Part of a small language model's weights.
Size: 9 layers, width 640, 10 heads of 64, MLP 2560 tanh GELU, vocabulary 17524, 55.9M parameters.
Architecture: learned positions, biases, tied embeddings, normalized queries and keys.
Training: 628M tokens, 4794 steps.
MLP neurons of a small language model. Each row is named by its layer, matrix (down: output weights) and neuron, and shows model dimensions 16-143. Each number is 128 + 24 x the weight over its row's rms, rounded and kept within 0 to 255. Numbers have three digits each.
A block is one neuron, or neurons of one layer that tend to fire together. After each block is what it responds to, as a language model described it from the Wikipedia text at the highest values.

L3.down192:122141112145155155168135123108151149108121118130157111161121122119045137095161088071111117150148139147166121146144142121147121130121119140135121111131126110149115116105104089116096114111125177132112180153128120123131109125128132143110144078145122134136138131124155130125132132126141121093111115151118109110127119120112093134121149142187104090118143188135103105147136125128133129121103
L3.down300:137127116099118149100089142143117096078137095154101121144102121103096112153133114158117143135127121126092091165125152115153114136141115069099130138098111074145137114144126123089135147114140140110112113137117113149157080120089106165126147135119152162132133132107116146076149128168110124145143107124108121116153119123087090168138116094101163128152099121138131129153164117095132149166158
L3.down368:166135130129133088145117140092127134101147148158132134080140109151112120138142119140084140103131139142055135142079117104139149116120171099079156118102157152146188142169115129152140110130112094128115145078107145122109106126117111135102135128136128108121111120104129109097144145085162122144106105152173091158147124103100137152161146120139137117128139143121165134111135139140145085151084
L3.down2208:149132091164142088091098096124134157151133137186158156159122113108128106131095102173135108146122083138079112124099185165164122106107093116130130161139172117117147142127141150124166075151129145140186166187110114127098103127111131146166130127120116133123132129124150125091129200078119143131086106147146110139144141143131111119135144134111149135175117137111143096111144177118074115149131
Formulaic data text. Tokens that complete stock phrases in formulaic, data-heavy Wikipedia text: census race lines (two or more races), table cells and pipes (Labor hold), in charge of.

L2.down212:182129142137111136105121119111116135109136137125117174130117111137118101116121090135100141135099117105168159157101136107147155139125148122174087125147119116138131106117133134117129152168149133124142144152111130165130099120126015113127080144133156147148138154131102099107163079168177113147137151111139116152166112096143139071115137131134121102131152139090105135102089112126105137120157
L2.down1133:134143144166089106185149137099161154162134159100116168176104142116125181150129130131171128116108149127091113104126154103134133105112118114122092078142153052119155120102105119124108125126146162145078124158159116112151077092132155141120147135161116123132145134099084147126140124122143130097120124114115148079166135117119108138147124145086129124152140127138143106107153144111153126139120
L2.down1698:127123133145135075146130115074096168110144139120126132098126132150146136151086159154146182151125147110112138106068139120116183150146170133131117165138151133139164116172127133088086117142115114158096082106130139133172140114130147106131153162077137101110112134138102181161072134122122148112142102115117116118111140110213134156126139131136125149147115122099121142071144163113135169163122
L2.down2002:131097128134133115141113142140146124192128154116123119132119109108102139176121128121093122136136132150164142122115116132086144134146105156089153123117133133148125146115104075083168121138115109147092137144123110182096120124142167132147159109141124134071108122130122131129135121157112151104132081150119109115125133135120108136128119113170118151163094161090137166096162127080139140165122
L2.down2036:166108124159086117161110159134140130116128100105140122091112139121088140131128119149137142137113154068112142143161149109098141155183157079129145129154164128146108160115159117117106069124119177126133146120126131149100150117130152129131111129153103123186127133120106102129117085119088138074134157115148125143115136139121146133138122165128119097110131082120159144109112100178132136058165
L2.down2146:138163174141146143124128140137120123139158094127160141087106125116106135110131118163098168128116150108106140123137123153114118125161140130115155131159101133094161116132120137119113128108147109082087140111101163145094103170165155126142082092093145149151188115085151136096129133147114147112104127118091135124153149176136121108105150098068137158124169126141067147104157119124135111109111
L2.down2218:111121124137159148124144112129147132077089131136158109106103088108064104124163098132147141094103137156075102122131150116138141086101084095138173165156115096101190152159123148110142112096154153119114134117095137103131143096086153087131098082137125109144130160140108134154149109172143108119098115117111106121134130097139164127119137164142134150110126135148153125121168093134139121144104
L2.down2225:143129095123155123172123118150128121141126169145097143146136116109132156157131109110120147138134151073094106156105115135133132143089131132127081138137141121122104164155176092046149130144133100171096149127174122177161142110115170091133100138113111087143155172125109155135137126144143145133137116170113129110110132143127109086144096131120094123148113130096115133154121114117154141130160
Wikipedia boilerplate template tokens. Predictable tokens inside stock Wikipedia templates: census sentences (any race, married couples), tables (year rows, Informal votes), infoboxes (Time zone: UTC+, Family:).

L2.down47:166151125122087107134125162115140126125082142104124114132129150145157112126124094158154162134125144157098152144149119100098089118161154122169136139115121168117127118131122066180110075088143105115118085098065157125098164115170148138144121121147159123122144112140112178119114095117092153161114096159158103106119129136058102133148115148143100123085111097081116102174123138097096175113159
L2.down736:151136126131122095098116154111135118129110130144169127134088117151101124127139147109086101089131117161108125140132126131140115090122100123140121144167131176132088122120180092132093141112098141150112112187098111099095115106097121165145162124117175127127145149156157121185150134098134118166136136136109095140094126169183097140143094146138104188114155097091106106157139127122084130094131
L2.down1773:122169103172145140132125104129123134105144102160105100106094164149124164114189125136118118101137097139125111130111133124107085093130114114134181115147180118123133153149125127138134116090138160154161122134171067138096113110121086110085138123152139152171121156115125121164155117149152110110039145146132131110177116130120143084129121120123102127184150138154151096094109117117088207132116
L2.down2034:159145098132106100138137103149127108121078114111136126136160121073104187133124099152066157110134126121104121159177131117124171072115131171181117126141153113090125129153140050108111133121133103125153143118137033116109137145156145172152108125130138147162165118068102135117144150129112149157113152163123117149137115120133101124151156149122115127154097123138192095135159103153108129100136
L2.down2118:114141171129147124148130138116150104144101145140130128171090141137119144116130104151135125123094153146104142161096163124100093153073137053117117137097124150106112131126127137145115097138084132106195141154085127129118121150142164130127134112137140133116146138124101174136093118141144126113116107157110077153155105131115125154104105146099101095120144102138160173114126113122120146122136
L2.down2160:127145110170117129113069120159157125127169110125126121179095131084160089118148142128191140142077138143112134161126123106102155095132133131132141117144161103094108168154137136172164108087086113147150140155110106122099101164099167145109128120126128119171146113137030185145068112161145127139143104150151125163138093122108119150135139156089086133105100141103122083171119130131127126127129
L2.down2310:103152131138131133133092118186151090116110129124105144115150127120110158109139143112153131158115113139107110113096154158147132132090153133129127107093056132141159152115143159110127131157151140169122119121138158117130131137144110109140114146180141095141143135177103145142102120162116129143102154129112135113132131142151168140174135117145115153129156179143093157107095131130117108105141
L2.down2342:138141133163102112143141107138096104134134110107154132145127140143107150140160157132111120118120160088075101091115135154128123147133133168150124116111149135131141109119096142111145102120111169147178140169076117142150157140177149099106116118137128100165149161122166144105096148139095092121083158134163101151176116082136070115146144158082131114117169143124156180166139103110127150133114
Paragraph-opening words. First word of a new paragraph, often its last piece, typically just after a section heading, such as Born, Formed, Similarly, Meanwhile; also table-header pipes and colons.

L5.down851:146096117181148148096158111143095137108154137118150117118110143172142141161126130131165127145125143143123131157097082132123095162099123131176172136131117146123091110101126158075125136167131114143126109132156192122091152153098122131062134123115142121099130153150117145111146094135093107102120113190132157109166099160134122160096165133165142073124134139164118107157090127131104115115125
L5.down2429:123144136160164124146136159136122156141129174122105127134123116142107154091115138125175141153159169080080111151119125114112087115137142123119139079142164130074095162092123148093107145154147155137119162132128129120138118142126175150113116151130131107180155158132096060155132123098085131113160114085133110132131155125131115108140122102153188108151121105117144156114116110136110178097146
Table separator rows. Fires hardest on markdown table separator lines (|---|---|---|) after header rows of election or results tables; weakly on scattered verbs like call, expressed.

L5.down423:113086127147136118150145138113106086141136131102149135092144119135075122113119131166147149122147157097137153150138116123127121145168095140157124181155133126111109156098125148166153109186140105113124117153137112164120108138171170107124138127142149124143203107135157111134076125139097101146126124148106143128083115093085098095139137172179138080113135134148112106101161144061100126098134
L5.down1930:128169151181101129149139109125152161120140169122170094147128097153105146104145106120091141108109161132101114175127157131108091119124157136163140159104152102130138093140133105155113116154136099161093147147151147123109134111156125087124127120149105110132123168157139147104089176155117115101183099116106135109135151156120072104158110122173134119132120096160162141119140109070127161106152
Passive past participles. Past participles used passively, after is/was/are or right after a noun, usually followed by "by", "to", "in": owned, represented, founded.

L3.down248:132143171102131128068106111122091120160130122118133119146152142135135088135107102152115110118099117153108110086142096090149166123137149169134142108104132126157085100120132105056098103069191143111157068141155132112061139177119184085150127148180128176123131119140104143182117080122097161149145130138145134121126115166122123128145123096154125137091090129117134142079128133118088104132142
L3.down1107:149120131126106128115074148138140136093114093135165155137141153095104095156151097099098114096118118129150112093113121083132140125126129154127115141091132132131141127105129116166123128125142119137119132126146117175143109152128129101127076097090094131151165158129121116152157106129124158140133111114162096142118128112153118123147159131097140101119178111145131122129111130139115119138176
L3.down1121:081130134154115102112117058139139091164120150116147102097104131178118091136122151169108143137098117152140133180105140145147137144096124128124123131104174123115147113131136112106114143129124122121133144172141199158138110131135115093113118121114108120109135148129125113124148129118105167114107119154120179164103117143169143119100129112122144059133102085130100177110115104110149116134133
L3.down2005:108140148165106171096138103106122118125142112099148137132115115151104136163089116132129124126113110125106093095116140138119117148134130177162158114133118148132126113142142147128064122144162141139134120160122162076141118130116115116132133142159159141142122142110114101158140118147128117133081154138152169139096150122133121137148151141128134082134144121075100151136136138134129145142106
Word-completing piece at paragraph start. Second word piece that finishes a word split at the start of a paragraph, heading, table cell or quoted title, e.g. Hom-ey, Jim-my, Sen-ator, Card-iff.

L2.down254:148129091145150086126115149150134098096088161070148115073128118100117118132144109137114137136113118118132142149162127092168107169131151128102125138128151100138115128096104092182082108116135130117163117173105191133138121097123113159135160193148151104111145137133149099129155107145115154154115113140101092140112116126089145157140120149199097102077154117112117115133134121125114132127117
L2.down531:129124116183126140100146158122136165129126141160116112146111175132157129099132143120098109113065136102090128078068152157118136183128154140103139149145074100112100108114106147143154125134129120097094140148099090118143126133132121161142127114151108105117132097105122093125146128150131135159172127144166160107092119093152088092163136115133093115119132149127150114126135138097085190092118
L2.down588:105111154141100139085110155107108141186164072113149077144131109131172154105105105127098107157083148128137170136112129084155178141105122103123144118129100120111114155122150138177175160103108120112161132160106146115141148143149098142092126148139096165045141138130153124145129089138105110128113134171116146160102131151121123073131085121174133153075105089128152140146117147145163131103106
L2.down638:093101144107092122106117179105110172128100154116144112161116090099148157130098107125162157115148172137111138155151097169122093112156118094129104164110131196100125139175168135167107123142151120150121150123170157118141150142143158150133138151121101113127160154165158119131127117106079142112099153147125133173079154143138132126160146179179105113135160108171123135106157156139099103119110
L2.down955:155134116194136118133155099137115137120091132127143066121123134136068129138122134137131153173103176085146116142146163133107118123158140110102111134107112104150098134125104147132132090110149203119142141139103153138128168161110123128179089136152150103132154142137088145189145126140085103182083117136164096102122159081076142102156117159169123125090141126127162131128131110117130110087123
L2.down1240:087113135140131112130106125153155107157088141111127116150173070157155162102125117085107115109144138088153095129132132114151130138120116111082106075120126119124138142103153120138141117129175163120149098140136106107127123148166191097190136162117139155098152120089165095086145134099103097156113119133149144082126126146135105146177140118171149142154140153103125133111113118117116127129066
L2.down1753:141107105192096138129132140138116118089103151076124111074111113098140111170113082150115120175113154100123095111176126108117138184153124089083127128108149137111152152147137107145121111132134111139115137157119168140054108090133136128149134127123166105093175136119117094128150121162067138152141158166155155106090117126127157151108112130132100140154111116149127134184147127090120130106135
L2.down2062:105116131124129151103174139101166132111121150122153119124134156123132043109120101078158140126145148118172141139113116145123128157152153113111119153121183123122135128157131153114111113190117095097117157151108132128124135124124098115155130093164152145076160138123169088156195094087122110112095126158120108163142125129139115133089098177140120140124140170130187165133088120136161110176144
Passive past participles. Past-participle verbs or their endings after was, is, be or been in passive clauses, such as refurbished, established, reelected; also -ation nouns after "re-" prefixes.

L5.down831:139091146118107119100119168145114045092128089167159139154089120074082154110114126167087085114129092189144097104134116120103099145112128105179136156103151117067123119152113107120116122139138146153143098132126122129151077109115137148116115144133142141084167116119172092126113120127084158154083187142152151168105107122134154101121181145129138124119197123133136157104153124109090118071115
L5.down1869:144152149154161119161140118116154126071145143164137147146134144099112142141140107138075139137120138118132107170161144086121108136113128113134104146122181124153074151154139169136136131094135064144118132138153156121127161121118094107105143123095121125164180124133168125117159172108131147107120123095118161070118091137133139103151146137128135090124136120136156145123117089109198163131134
Biography birth-date lead. The word born opening a biography's parenthetical birth date after a name, e.g. (born 1981), plus following month names; weaker on table-cell pipes and numbers.